Weights of a small transformer language model.
Training: 572M tokens, 8735 steps.
MLP neurons of a small language model. Each row is named by its layer, matrix (down: output weights) and neuron, and shows model dimensions 170-340. Each number is 128 + 24 x the weight over its row's rms, rounded and kept within 0 to 255. Numbers have three digits each.
After each neuron's rows is what it responds to, as a language model described it from the Wikipedia text at the highest values.

L3.down1747:084095120147150144145188162116074114101115123067164112146148134168134128142116102116140147103106124141130152156133147081138125136111131137142134109142153118167101131154187134089172116116115171107101106130113139138054145163134148125138116150152079147118092135150100086123113098152153101093139138124110160099152179133167141140110125105090163115110159107132139104085122173167099066157116126102117153114127119116129104137111134136130126098124143123125086087131139146128132099134131127121132090121140123127120130145110
Description: Generic mid-sentence content words

L6.down1026:135111119153137157119122064129142127102124111152142147088112100105093098129134147129130146105131075152119108086116105102087147115140121098122128087134082124165131130143130137116163115132122157118129127131133102105091143125121148134158161127110107177166107113105098147133115108135114100138119119118140122143129126143117120137179095154125137081125144110161158136142111130129138063117136081130124110117167145168166094137073147138120118140139127103115157148139131088092112145160147109138113084115111176140133122117151
Description: Word and year fragments

L2.down459:110100089121122110134074101133098122101116153107079148101068090096113127103152111150144159126132101107120140110146140090112164168121107112119150170124101140150122158183103140141144120116166122133123117117127132081114117080150116120098113141116120164181104166098076115144093141110144155099092115136106207116131116147111120131156143128122157140136103096135128147149149103117110174153181119149106096114126145151103131163118151114126129128097155134142135128100124174119134099159123133168140170113127102118099126134120
Description: Word stems before -ing, brackets

L6.down207:091192115102140123085145111156087102128134117110158132147121161114078131105136142181163100143098120134118110132095136124123155107078095141100162117113100116133132148108138095117107105125072120128083093149120130143098153140164131144134108102133145133132135080091127132188114139145149157138087130162091104104098102144143138128087136121140153099089136160164150136150135214080108127143153160118144107131181170096165150136138108091109146137175142142099117137157142164096142103165113157093142122142131125139128113157144
Description: Connectors inside structured entries

L6.down856:162144125139132119149157128134138142090151161089143102150164137118086150136113122106141131079099152147131119090136159135143147135129123133078105175107137119117100103135123076124144132157138110146166144119127152088126116124134117147126087130173168130122116137135145156086120100117136135142151116125176084121143146130133154091141165156135137162098149097178153127120154151140117130173088141093163154095145185114148130136096121125135096147137105081072109115149173093129105132140161099175088073137149118130182124144109
Description: Word-piece continuations, InChI strings

L3.down224:084120101120115142099156124161127151113132141119132150089101148097156123115123124176116095114144145131100146160088074199124077160124146144113118155133103130177117132122165164107100122076139128132141146102030136145178149148132085127153138147142116092110095118132181176128110142123138113155136145125099154110158133122114131125128127112145154099115132118124122128158151135108109169163125141094097148121103148128107108158117069156111158127138128117089145149137136095092158105134171131174069106128105125119131093129104
Description: Dashes and mid-word fragments

L3.down1481:122108115104090151123068145109136154094129146107123154116083107150157137090146114149139155147162124121132172174145115067120140149120126103124105134127102149117101097163099137114132125119157155128136088104150126125147106072159148115102105173125120134145108127120140102148108156166128135099150130109080131111102125169171128132148122140113176145137121121126150174102127092141107126114121146126069125119105144118102126105127146135101146135122138118168127134132131127094079093148112133174144114123112123122125109123126
Description: Stems awaiting suffixes

L2.down1662:135102144141118135103148126082113153104153090146124123132125115100094174156169138144087152127110119139114129116119112141157144165129090158094125138098091143125132120137147162149101096127093113122123174096154134122097119151134114156156153103137156130127181144079076137122134157142115142172179130138094120074078135113132133159184149120158168144175159092147118136130105208115149135089120157113114133133149153115142135129126160120131113097125128146089156134191134125117114185116159138161129106105131129147176096151167
Description: Structured-list item starts

L2.down184:130112118190097109148123117104167108156100112106122136096145131102125150066114168093108140106117106118115160163161173108102165092141171119157152104163138190162125159117097099145131114117133118113155143117135162159159143124117164078153108094156123111085088095141172103114090174138189116104161117092103081084122151093145179125122100138142133116124121150091158125139121136105111114115147122152157127113142153098102121135115145121125164142110109108165104095109127100144144096109113119136160105105140152116143132110101
Description: Description verbs, infobox labels